Part of a small language model's weights: learned positions, 7679 steps.
MLP neurons of a small language model. Each row is named by its layer, matrix (down: output weights) and neuron, and shows model dimensions 256-351. Each number is 128 + 32 x the weight over its row's rms, rounded and kept within 0 to 255. Numbers have three digits each.
After each neuron's rows, "raises" lists the tokens whose logits its output raises most directly, leaving later layers aside.

L9.down4070:106099176082169125136127104107195114107159157134103150074144118128124126182128132106105130110151130030124125134200203141141214149160131071140136133166132180125127132117139089150104124185165109111153134117115177169170111181129090062109111122185145139130103099153157155101118149062169123144
raises: "51", "55", "60", "52", "61"

L9.down1772:173152144140112119096118154126110106131124084104087092163156179116110071137111147150158112213090147095082158153130157119135152181097150103114101140157125126112106098072119114068085071115172111129127153141128157186131102126171148156147119165050163100092182151130175100115105163117200135124
raises: "does ", "has ", "represents ", "continues ", "lasted "

L9.down1759:217121104201085104140131118064143124171123132119103081096039115140211142032045115117146140178103142091153168106141172153161080172145114108081171120152107100142150105118140092149141118117134105104106114149038133139109122164133109101178117122185181156141106123152109135122067113121102137152
raises: "R", "H", "artist ", "gen", "yl"

L9.down3035:167094143138159143091146112104140088111174154177106099170130110117214119157131097186128115145185136127115134160112179113127138155130087130091118130143088141153106086133142090135203135115100124147123130078080178119132100108103156132161097094172156180129103200099127110140174170123166100090
raises: "ks ", "k ", "ked ", "ki", "king "

L9.down2172:118116129081125136140100190112070155116157096100153130084153151136088091114103094157119157167115176119179110101115133075117154154102120143117164087093152079078131141112154116147096199111119106163091150135153121094167141143183116178191151109155171128128114174165201140149053185120111075143
raises: "team ", "Team ", "teams", "Team", "teams "

L9.down1398:098110088084092180156182137104173110120127186125159099121167135108122116149097128188122051079160097107136165114115177093135127113139137145123115165083111106147149161166141146108149153142130088186131193118191116192077084141139159199111170039145113098157142148157060080085129127097145066173
raises: "Prize", "gold ", "Silver ", "prize ", "key"

L9.down3600:103166113121156163153146144125168083103133201122142127133112167032163171164098154181116125081101119105130102102113105130127181145073056138120194171105182061095155115150113105066172090104140118144098070142140113116095116075120088190124185108131163126193112132138149138163127146139169096073
raises: "emp", "equ", "ine", "ten", "national"

L9.down1595:111061103120145061139138151121176121125127105164105086083115104164165135083160146117127137190105077159151114149155142201155107120158097078124134059179153121143131157125166118151117136156156108134099125096184045156107137124097063160165130075191134106139178145062162120114160164144117111178
raises: "and ", "& ", "or ", "/ ", "proper"

L9.down50:116121141118135140167120162150113167172122093120107088156115100102125128099118130091179115141076144098158136105175147106085106165156130108149124128108144162118065115080099073062100079169082113100158066138147188116143121195135168109149126166161141154124109135160168111061105141103133116087
raises: "night", "week", "day", "after", "year"

L9.down1146:140116070115097109180109093088180162172174149151143151138115094164066129171080127115102141130124077186153090133125166118108154101132154112167104167175211105172178140112143169062137135135139119145086159197112163162108137138106148119132105166141141140119127184135058142147135120081124106115
raises: "era ", "era", "period ", "style", "type "

L9.down759:101129077134171123166172129170146166080138131027107131154141142139132129205138125185200133160151059116162149149062177129154166128102109095118118148117105151166157154098114126185135108114093135111090155068161173127116204161123127104128148129164076150092085181077090222119106116105140100078
raises: "Street", "Hill ", "Street ", "House", "Way "

L9.down3544:144075164126103102129150129136135141116168107138099104166137165138146127190142123075082150114084161100064103108105137110117138110173147134113116080142141114102135087086170149112134122111127088118113128158171141156161161137096136184136125150150155118091152099132156120140156055152118131112
raises: "0 ", "9 ", "C ", "7 ", "C"

L9.down302:132107178095091062219162071165096130145094100117079147151088114155153203138145140140095148181101151131120042118140087099136165137081165095106163085174140134151186079140102150120132122195098115111139106133139112128178142093148171156120118110120066122177109176130146140124143169167124117086
raises: "or", "pur", "p", "gr", "light "

L9.down1702:156110086142097214132123093109080102114058164146143071076085046122100141117156108163143149149197113126158138089087099150125123150158124151095124130112100124129192101090149165091120182157115174127151141125102123125101133143109082109146119132093127164150101144124156115095153103106136101156
raises: "ue", "ue ", "ues ", "ues", "res "

L9.down2437:099121095104127149108078076124151125061089113153123137171154136136156106097127170168196149149132152185070092105079145178113139142095121154057162087121078131075191127107107061151185139147149156052128099131166124185088126148103106133101121118118129183148140107116178169068092107121129080099
raises: "between ", "176", "186", "Between ", "182"

L9.down2430:109154151099092100166098139078111199139190075133055130173154129111082165152140135076144128164105082114126149232123108093128123105077115086165108147099124102118179078112166102104074132090136173147166228135117118135155122068062155072104174130167215137107127189197094157095168096160166087142
raises: "cy", "lead", "led ", "penal", "tur"

L9.down1318:082062111156108146188181142106082077115105089125091154205123093125155176154100168139143108159096093134116117134121200149186141122083082120136158117097070159135090190109101114158130150102099127157137142063136165139101104140129124088135100156126101185150115139150086111155108160115084117168
raises: "St", "account ", "Street", "St ", "Street "

L9.down2131:175140255112161139123136135095131139186153132109152091157081127135163149160125089100179156153150103095148159163186121155113139139137126140099117148089149144124119098053072099053085128149126096130154114098148132103105108153093173121140123137148110117126130125107122138127113127113126139139
raises: "200", "300", "100", "600", "mill"

L9.down3463:212119080126074156146141098131101134183102159156112079177108120077189076173154174127149121129102063102063151151163046148120172115114152108114109131114121122139118129138176141164166144126090181147093156148173157095094124187107068075134124133131115094171135113090112127130149118135076123163
raises: "release ", "release", "released", "install", "est"

L9.down3853:122133089131095170103143136115133084131122128135134111155167194148104085069095120146074149146111118127000131154115114136118044152077096172127138128102140123123105136066190137108122125128121134164108103111094170085153100080161053104180116142133115080109134095059150123114143158090127119119
raises: "vote ", "jury ", "terms ", "agreement ", "votes "

L9.down961:138166121089151101132174119109142133185092133098159118163121129144147138113126071103103096174194066085094094137117177107046123129116124166116133088141163099080157097224140143107068137179195165138123184097124138079066106120171150126132141090112126135109102103179150148133161149077141114132
raises: "own", "person", "invest", "individuals", "hands "

L9.down1541:120141125090101103091122103178125170081111119160136080101129183159170142146083108161073155166155107114180127094134142077151088200140152163161160200173067204127080094106150070097111159067143161129119103118145113142097133140168126102123168150062184153070179122059084178127129094105191174143
raises: "then ", "then", "than ", "del", "how "

L9.down535:150093081081091138089121136194133120144151199089166056147200124064141073150156107059148069100145130088153098129159196131076144130085101146064104146110121102085137153120069149114080172131166103088142095072124159184132155179119091176085118140137153085169132186076071127139103123124177175163
raises: "day ", "day", "Day", "Day ", "days"

L9.down2180:110134144119144136084128113124124126106099108121154121143148108094110095074137131133136105144104034132125144123127156092104095129082114082128138059135066171150149146167208083141082135136096131149141170108067181109113164134126148133090061123136163140119090111152137157130147119115204096164
raises: "goal ", "objec", "goals ", "goal", "int"

L9.down1937:157110121146127183135188089052213151106154159137151084071149174130129115118079080065145108120150178182125139155078125129137186091093116128094136096137133138064138106146137153136091116137188125125085138106135119154147141108176192176168147181160149172127065133148123139136157149128102084120
raises: "system", "system ", "systems", "mo", "curr"

L9.down3508:173124072215145109207142122122106112117161104158143193196107144077086188101106085188110158128152100121161174108146175095115097104119137191160153181118135192142093061156106063168142129109151164131131109099099112185114145139136105087077133152150104142127146089175167157092118120098162131079
raises: "community ", "world ", "industry ", "past ", "Univers"

L9.down287:121113127133115153103182097157144155154079084115169157092120140092152116105048141137151101154086113128164157131139129121150082114075087119082149072124129156121143170136174094136133094178169143115158100190067120119106142132139144103188098127152158125117173151116185152114111115128123134127
raises: "e ", "e", "its", "es", "is"

L9.down540:172182133105133107144134123106121102072104086095105108118136173068112167102174121126146151124113142146148118099175112175079110143056133124075169188148138203070194141109132126106141137115178073147119136103116048129102122124151160132121136098143158108194125136130178153116157133141150136139
raises: "r", "ru", "rist", "rol", "ade"

L9.down1821:150143103117074091130173099098060195172125094172155161168165099105170104122167145124133088098090199141138168147154088144134154164171123150128187147172144129121105140104128161131125116130136097155118128081109121080127160072123108149079086113108168157137124169081172190143079085129099122144
raises: "two ", "one ", "three ", "three", "two"

L9.down3608:184112118121097171148189129108200089190106039119125160105107118124105117096132127129098137160151121051107131124108109104098149136126126130103094114102112160157105173114129088115090202111100134193150103148141202119114118068129134145133147134107129173161137145165105123146152177165134125085
raises: "ex", "class ", "less", "bas", "thes"

L9.down291:095176165145087124167130142164192156120120165093105162121107161114102167132099144100130129126163100143106143108125081115135116137110116112070154128103139114137124076124136143102117130178109112122077134127162121180117102139194067107121138122122107090154116116090083107132107151159070109108
raises: "home ", "home", "grave ", "building ", "residence "

L9.down2782:147130142077143103092142096061144105146084149067110144093125125079168134144101111190118211174100145125162119101095147138161159123062155122143107146135175169187171106102139109167080108151149178147056078111110148046094131161141130104089086154177062109142121074069104062057150169150146160143
raises: "he ", "she ", "her ", "He ", "him "

L9.down3112:125170155136145184132112122123137101124165151144164147146127116133174153131104139134094119109096125087156165153157086127184118094150212156174109153144153083154115108100083083159115140141133073129116120092133093134089098092149131201179149118146132115100116119125147129078146092086074123146
raises: "Head ", "manager ", "chairman ", "Director ", "director "

L9.down1480:135105128132140093142130153131118165121109091116100114116143062170152111117159113108127109124172123084109097151076097175173087131058095194138110123120099146138152106176110102143063152104115137106185144156122052195151105130154113093135149162159114094144133166145124134161130096092143077158
raises: "After ", "Upon ", "However", "Following ", "after "

L9.down1511:169135116141050111152130131151131176126127185100094120137132101158127124145102163117097105121112092115081134126118119147074142099070091098126116124130090121103150087125117157120088152106148101115121057205063144161192177126086032149087097166087076145150147132128142134200134118117106137108
raises: "time ", "time", "point", "life ", "life"

L9.down3657:071125084145134184134116130158051108079089073127147193154131125055119177136175159140162093091180081123163144141097130142146154103122143114125120141118134172186106154150098124124126153140183141168168122135080164059099108129164111151127132099165104213091139138077094162091188128099142070120
raises: "papers ", "uni", "books ", "equipment ", "manuscrip"

L9.down1965:124135197173159090098147117122111094166107108106115158152117125103123134129134130124191194150102098080153136129108134045094130088106124184111138164124094181130151136124076178117151121163070109062158082168113136121089088155103160132140136140122108139080115142142154145114116122128123109134
raises: "result ", "consequ", "result", "results", "results "

L9.down196:124104100098124127094150164126136179168066184188146095093110132184168126128108143153165187145144156085134086081121027115140170157135103140124142100161097123105102110126080151091164105147113186134143149165134073108089137128093123145101117111109139110108179126135136191137095125044110061120
raises: "ages", "age ", "ages ", "age", "ee "

L9.down3305:150113151117134082151148095152153110169146146136106153134085108152134120164111116169092116128169140160121119074132113127118109172088107151105161113120179132145168128088112175144088074143129119156079107116107106140157173096128210171126150108099097099118132147106085080090201156138101155165
raises: "pur", "Pur", "Plat", "or", "O"

L9.down2407:129177160117146083159119152074081079092153093161180155093107124141060132103138116169074185135159155178214127111156155173134090132090063099176083152101146181124165107182131143105157156124126101074156129135111144196177139149139143107154097129122163119129163119143132110124124172114127104140
raises: "Japan", "Australia ", "Japan ", "China ", "Canada"

L9.down2105:165080174136162152125131138127092134125113088148081097121104141155101165103099183120086153125138100111113132120131127144167117203178168149099115146113160107097123151170117122112088098025083084093128094191115137111078131145109190133158142175080130153138161159136165145121096178108109104121
raises: "wor", "small", "strong", "long", "most "

L9.down3143:148132065095120124138135127152165098088073080170103115169175068140187123132094120089142165170138167090121125125148103133111207101098120113183070101112145137109103146129143193116141126101122115145111136096191126085135135072175105151156089100203121130156141150092115127112143057121114112097
raises: "inn", "release", "release ", "released", "name"

L9.down311:139073124166040109101098123142109086086169140189192126147093148018147106151108163151141120134171111121133095123146109130126103087126173104176108135095139077154179084160131091202077109151188139078100086146137115118131067077156093115115125124069168116177138112170077128137108151102152089155
raises: "calling ", "as", "say ", "state ", "believ"

L9.down89:132112106177116131127102101087126083102126165161127151085128129149123175042088115136116204170124116109187193112159100153127132165133144108172125158127131190151166101120062098160096142080064091130141111105053088131132170162095106102087104154095078156076128107170117153079093141114110110162
raises: "community ", "public", "used", "world ", "market"

L9.down2608:078101089177100139168115112120141186103112161171111132167075125146136146162123077147149104101168137083149148068113129166098127124148080100121153121098153090125147139152076103088128136134082232142169101157181119142125121130123156156105123169126160125119171133173119132132086123167144127127
raises: "ages", "ages ", "age ", "death ", "age"

L9.down405:129090131132078182144165162169144188121113114154155075107145123119132150174065113171099057144141137114081132104155113109148124159137157075150107066166135129149140141123129172114098183118140180168081135146140180117103131137166193157119147083180202094081134087158173070174073113089155126142
raises: "s", "els", "ship", "ins", "ships"

L9.down972:175111057136091116119149083252146144166079155121089136150132150134065142082074168140128113144142078147191127067098121138139112161088110165099073172158151181180057163125055095106078107078122065178164080140170123125103111150161109205139173151124156070166085137140094091089094154083147084109
raises: "Day", "day", "Days ", "Year", "week"

L9.down2842:101101143127129115081059136130150090121096135138126100178176115136145126105110173103160154203107129127162184134094101131137182100099124083120107124159152148076152097097130134137152126068098107224114107142139123143143160165138182182092096127190155141106115092087101123111205095079090135053
raises: "92 ", "rd", "th ", "93 ", "96 "

L9.down1840:134089134134157149112143117106177112145177123140133119140118118144049125146149139152114174094134116121149124100187176099162057119097101130165175081085170092102139119150142129144131100063127094152047118097130151127152110127155115096202068124113117124072134121152103084180175074126118139121
raises: "mast", "master", "rem", "Mixed ", "ship"

L9.down3799:131184167126096148122131088093096105141143097109121147077149133128176075130122129144153155177133157078118088162125075163150115167085080110139052169091136078140108121117170118138064104042125140139140112108066172179169098123099141115076147074102154137100038109107123152130151080131105097147
raises: "order ", "eld", "orders ", "val", "eld "

L9.down3661:130099151108171169130094186130114150118131163158095151227078113119059102148112155091141141053077079125144128159131147129157137151057143128091136163122197117151102130034105055106092122160117153169058107140081129177121116097129104154110123137155120167131109163117140115085175157102103121113
raises: "station ", "studio ", "Station ", "club ", "company "

L9.down1597:157121060064162102109184122118105132149136183098143089104069154136148103138066119078101120141119066156117159126183111066079137127123119146069144103148116068192118184151115160139099170110169107091167090113154047110095102120049107144175096078110111149119130173100099143134112105133105102123
raises: "common ", "popular ", "recent ", "than ", "successful "

L9.down1602:132127157106135088099140177149132153142151133118109161139139179158106174115122144154149140087079082125151173103158117115140102134146182155109148174152154054092095122111141112105116171096170097114093112179142124109117138127114166170124179140078138126118190143090167111100116100156098096145
raises: "long", "larger ", "high", "small", "left"

L9.down1616:108108158106137060149135079114165150100138113122138127124125142110143144127116094137153097100137096062141102108149139110114110060130133144176114071149140089080150145116084137087149103150137111092138175122094153093135129151087163126154084209131137164103094139083137132157128064101123117171
raises: "C", "B", "9", "9 ", "B "

L9.down3591:090106186117131125088145149202140164124098121122160133145091171185114165140161060184078093054109092134152135201143119187122161108142103149129070143014141095095111138127117096092145118134134139128107163116152156146102104148142060158121088149158136161108160119121132089158122063098107148113
raises: "which ", "which", "whom ", "whose ", "who "

L9.down1235:161138146132128168128144136135115123141129131138150128140109090128138164149108192140087152198139143124154112108146137115159124120140147151108131172077167116065095156177104171072154057137144161156130160139129112121128108081098098142161191110132134103165134116144118119179151195176087172149
raises: "has ", "have ", "had ", "having ", "em "

L9.down3578:099058175190142056109110174157105093172083199104111123103158098168155109143127146193148089093085070112044148091144135200156121182120081146120126127146152127141114119174101216124108111154094091063095137115096135090142155091141155101184137165149134074108086132129139089156035063151141089111
raises: "following ", "follow", "above ", "after ", "due "

L9.down126:118150154198120143108158047092112147167098138100104093088195123190137119140133136124097111120134137096078152115146163144106179112096132109084086114148113112142136151075118105163094112143082113138083132139141111115130106162164142141138081158139144084103116120132137144154149243127131133131
raises: "America", "January ", "February ", "June ", "April "

L9.down1993:083159126174090162189099090117175160097045145161113100117139097134126194113118159165099098164118127096115117126090162109196130124104196114204139113142119085113151188075142145152086097143126146122096082085101149143128147085160123171156140116145122185184117208118165098098139123106139166123
raises: "aged ", "age ", "age", "head ", "Tub"

L9.down1763:030183143113108106139105137137098125096077113155087122120164157190069151187107111148089133178157120186160088156132190130086154104129140074178092145126167124111103081142062121044086119112075134139127097124119139106187148112107107129107136107117151141162117096114111126172104090198132082115
raises: "func", "functions ", "set ", "number ", "ordered "

L9.down1846:165171126150133107110088116154107087179125148149131160148140130148152105173155127108134084125095126016159146139152148173101093111121124089116091092166148122136120156089060096127112052160141074076142076128189084120120175076121111159119135112101100094125066151177184116145125118128086117145
raises: "one ", "home ", "a ", "son ", "active "

L9.down1406:100147079084114129059138144140142130117136058118080127069107136144089072102154127168081158132120160143112121105155111136173068137107076135108114119109116145137116117197088152101127058095113134136148180080132141167099191132173107063166141105114117154098127195169107149140200077169142086084
raises: "Bad ", "Germany", "Herz", "died ", "Germany "

L9.down1316:173113158103133130066139144192089120158110141162145085136080085179086143113080159136125081095121135107164223162114101121094100102083103155119115206115120122111167124149136124170083164101116128117144073181142132098135093109147171231114087118091132064089105131121135086113165130113131091112
raises: "competition ", "jury ", "competition", "pri", "cur"

L9.down1673:123094139180114035114123138158151081136158177126107162120150067175152153142097176138156181151181122126160109112172127164092091080119154158108115152191119175086126111137143148139114038118115053126198158100117143184102111133124132129113150114127132112089111145072164050131145148104124105148
raises: "episodes ", "Blu", "Pil", "Season ", "air"

L9.down1373:119167125185184135152137125103124166135066140193127101135129139114152105119089198030169141183183101151101171136048158100087083105100144100109126102149042118157089135121127187091156134114054100176139128137117136174124091101096151108075086139134086051144106149122114142145122138090135164107
raises: "that ", "that", "about ", "why ", "how "

L9.down603:112148170127124077124141123155153113157151131148133101090124136165161133148122165153157127087082176137063110102151134137135108149132174141169157120171074073106145166046128140154088117204159169122181063094091093118149118107118140160110095126181147120150115127095096130113109115086135087150
raises: "19 ", "20 ", "16 ", "18 ", "21 "

L9.down3123:106149137136161083087148127061163078088114122065123146167131176101159144130122131124144106147166110098162157141167093140105140106132120033139135111147105133138143073081152154114129159183156123146117110115098068110084126182149139186126100181080093169112195159187133082122130152109108092172
raises: "ests", "ew ", "y ", "ests ", "ty "

L9.down3325:186160152155184157141142093147088125080074107142133116090109159130103173093173117172105191103135125133137055209152163173137111158141067129158186142137121139108130157108123168128111107127122133121139144188146117177122162094089104094162100113138097162067166139112126143160120101080116131104
raises: "Two", "2 ", "2", "7 ", "3 "

L9.down46:130121145137098114173130158151093140163116177228159181168125146130113163129124099100119196169179178086148171151085141187098209122154154098185131114151128148130148122045109192153135156110098114114132126132111157081103183114115128122149095109175183126111103149090159049131140149153089166133
raises: "low ", "few ", "complex", "small ", "little "

L9.down2607:160073197172129080144174132138138138096091159117086144067134097098096157138113161139160136124165052131134148162103170096154146167129176089171142151171123102166143144106113170115187073120133097139188082144138155137124115161088115156093139171104167125093161179172117092134106122107132166130
raises: "ill", "ill ", "woman ", "man ", "man"

L9.down1809:145172103174133155158096084173156143059079117137184156176108146146128158149144097184160139178157144145147128132153062126114145096099139146136174170111154169101085100139164119124142157124131164135152088124184152166148106155174080181131130205175141152141134116157137145144115109145167143115
raises: "You", "I ", "me", "she", "I"

L9.down230:145125193120123105139087123128108133110120106145074136162147131117092142102089135094184127137106182139160158120133095130147134126087113151105111114157084149120138150105152108157114094123131156114121143143145129116095107116132154102152118158107087106101152114144116200137122144182109104147
raises: "e", "e ", "eth ", "ea", "ay"

L9.down1947:133162107168116108111169136077113068117088153085149141120207152154121107160107192117161148145099187136090150130159169107089090089097151163070120152132097149123161136177105097144128118170104137191148158100170168183131072167123116118159130164120108124103116076134129166142145112171107124126
raises: "who ", "'", "' ", "’", "‘"

L9.down483:096185110075122153142109147165120121123081164066158142189162111128151131129117143145127042103122138140079177173096133115120130175144120131109169102147123095090105170150085138128165169137144084092113167128158095109104143132180071096140145100146105166110184118109128154077119088099169168049
raises: "dec", "decre", "Dec", "license ", "lic"

L9.down1895:127116082160129065134185136114159097161166170112077148118141104183155106146091104165198120187149088152081133081169121151169146163144169100106117199147184130168110165129088070119122105066159108087078134120139119026157127111109191076116096080066137069145118061152166162126167058097096106140
raises: "season", "seasons", "part ", "chap", "dub"

L9.down2004:109104092099141144208105161087125096131115170178117077164123134130120127105161132200047076118114168133163125112124055129133138112096121124190135164103111124147078154076132119134105117169184147093109124144105090122158087162147162176129101150162135176118157107131123088093128146113085148179
raises: "go", "pass ", "proce", "run ", "Com"

L9.down3001:154154119089080066148109153158056122131174140118122152145116163120176093135084059126107148115084188099127134163092112134124087104131181084122142095077096105125167103120159188152137167125105096080120122125120169125113255132117132176175170085139070184105147139126102177166120150098171133149
raises: "ered ", "eric ", "er ", "ess ", "ers "

L9.down1899:162121108141121126151209142113072168213154118111187161158137109092131103138080144125094152136147116120117130088142080119140178191126078101113127194122096107149123071123182175179148154148092076165136117150165178097069128151165138158110146115086143121132127081163171112101142138190099180130
raises: "found", "determin", "thor", "no ", "supporting "

L9.down1916:184139114083105166115116101118130120121134143200094131154152142153165146103128177115094141128086123156077162158183132149134129095176138110148180124172165114130120126112103152097155140128147137121093134166132122113086130187074083105151116117131120155172098152076103115182154091151140172145
raises: "one ", "two ", "one", "others", "ou"

L9.down1698:171152108088095070149162143127136171127107124109114134150156133121042103117079156163194077100154195126075103180102146109108168128114132125119160125140073133102153125095197125121087177121100148127102092155169139177130104067122149058137119155218180097186146098107139051170164142103130117142
raises: "ge ", "ces", "ces ", "ce ", "ced "

L9.down2574:179132107093127102089113158109135137092080072094133127164091111143174111140113159100113105163157075204120124116093156149179152183105161141107172091167120074095175152156151101135179130124155111100136140160124117175116151120130118127112084167103186150135189147120141165179127136200126113133
raises: "between ", "Between ", "play ", "among ", "where"

L9.down1378:120153129116108105123154115115095157108128147088133117105073100189165138150089117112100189152067070116150181126105108069108139143156136114109127096101146128132172144132124146109098131113141159076191127183146113129127141146130119169108147101145127112162157136123141177121154138090138160050
raises: "ents", "ages ", "ents ", "ages", "lies "

L9.down2985:157100112110134131142104103136175084154162155164165112079108114122184132129147137119124162098173135108093156134148095116155117137144133132134146058147171145112090167113104099099126155127104178080177117167107170124124154092115208132088112112152148115098119124178151105120132190093111121119
raises: "name", "name ", "composition", "color ", "appearance "

L9.down187:129107132119106109177131130088138056118141142140156058105138090103106171112148103117122117118152134111119122069108117171103131118130080168092153141146094136104129118171148176089077144201137172125033160080139117119120162137151115139169167126146151083139072118138105172204141106180177126156
raises: "sign ", "qu", "leave ", "field", "field "

L9.down69:085164135135169160136076148168159068093099171103145180130182138043164171109066152167148194121159149088174122107098089109105158178116194156192101152192157095148154110086081125113158151141144120139128175146154051169104127080140121090146064171126115129158089126100136159066117160177163115134
raises: "King ", "Prince ", "prime ", "Premier ", "king "

L9.down2505:082097147138165083120158089119133182119137125172134171116130102140118127109118092144104165100198151140088187103093130194180114135213082103126198173177154114155142155055081130112167085123132108129078129128113119195072138127150084091088169064101075090100152202068153135153205156117165144121
raises: "? ", "?", " ", "us", "— "

L9.down2511:105069154144084179094116102105122178146103139124166136112143135157108128168093139162100170076149117113198200132104120156090162118144166187123113153203137110115152085096145122140129167136116136106068134121105081191132127102084140129112130152158186091086125140186091055149110080108124176098
raises: "era ", "era", "person", "policy ", "style"

L9.down1136:082112127139088076154183168177135154130117118165078121151122085145144134094133092162124145095123111137129155175086120151149180148151082122113168114170118136122184108175122154093147107183159103169186110112128099182151145128169105137113086098107168114127071186140050115109100087116172105103
raises: "ages", "age", "age ", "part ", "ages "

L9.down471:121189094156172073140168149104140139153183129033173119142123137196172157160137140131104099136152144169089169123145178159101120041172138145117120119106152165131090166100137109134154153142113137113072187198101166123140061187089161128136096096171156073125119104164146094103123169104147079171
raises: "construc", "Construction ", "build ", "construction ", "Work "

L9.down2714:115120117129128144136135149146136172080118169105132099114158144160164170180146158160161139095156128151172091154168080082126134158117168127079126174083143162142156078199112108150083157142149196126091145069114133131054142106112147103079116135119140139157124160138100183121159111120115064051
raises: "ati", "at", "et", "ately ", "ate"

L9.down3135:058178132152155121102134128117110148110114133081146158096135125113111114127160086135162176140178124147161097110155112147199127161162131095108132131188100173068136120172122119126173132135157123126067107132169101127114199107144109147132154092078122108092085148085101160153081083112147040173
raises: "than ", "then", "%) ", "rati", "such "

L9.down685:184205105132137147213122174178099150074118161137152174082146138159138096162121082163201164142052088143096121214122093135058147137107078063148133119130086137155117148080179118117108124133155120120155145162140133155122125099139174154138134111113112151095144148139126112116131084118167120147
raises: "make ", "makes ", "made ", "causes ", "making "

L9.down3541:131207111173080125167107117096182145158140147156137140152102169063174106144062126127115102120144106137129071152132113159056123116150168150149123153157154182120126121093129139113211064097078147132133082114078116120107173160132109135129134096065124154127130148143101112095129154150146100193
raises: "ests ", "ests", "changes", "ats ", "tures "

L9.down2558:183079162118133164098087096156134152133100160105100112099104097146094139109144150121122136153155213107153132159160170186154087071191163144124095131154106122135202140126126160092127140122136096087125118153123140133104139141103107147098151132105079090112138174103188088116092134131111121167
raises: "200", "202", "199", "201", "183"

L9.down3502:158155116163119114137151105149167137177123160101141134097121156173110188170123189112121093141101147077190110079143171126153160135150133084112153072135186151175113090143127165086148164131122139143079127181196144124162083110188135128119153148089118158087107181097104165130195163110126122091
raises: "home", "home ", "hom", "seat ", "fi"

L9.down3647:146123102151126147092133147116130105107137138076146163161152122117104106107089144145119181097118119109106127133142114189146150111079076142189169067162202041097146106112135137133095106136135120141087156065124118144109152103141151174179086091052125103149112116145136112112049184145110059135
raises: "Jav", "version ", "supports ", "support ", "ported "

L9.down396:128086189141064093158154153085115158139122137090082096075104139099130157181075135164070125132120170157139073102109076124167105185080123108122067097161133143078099122093165170093121135118146116082083107148065108055134109142141130196157176161116076110113122184097112099103159161150103120138
raises: "him ", "He ", "himself ", "She ", "him"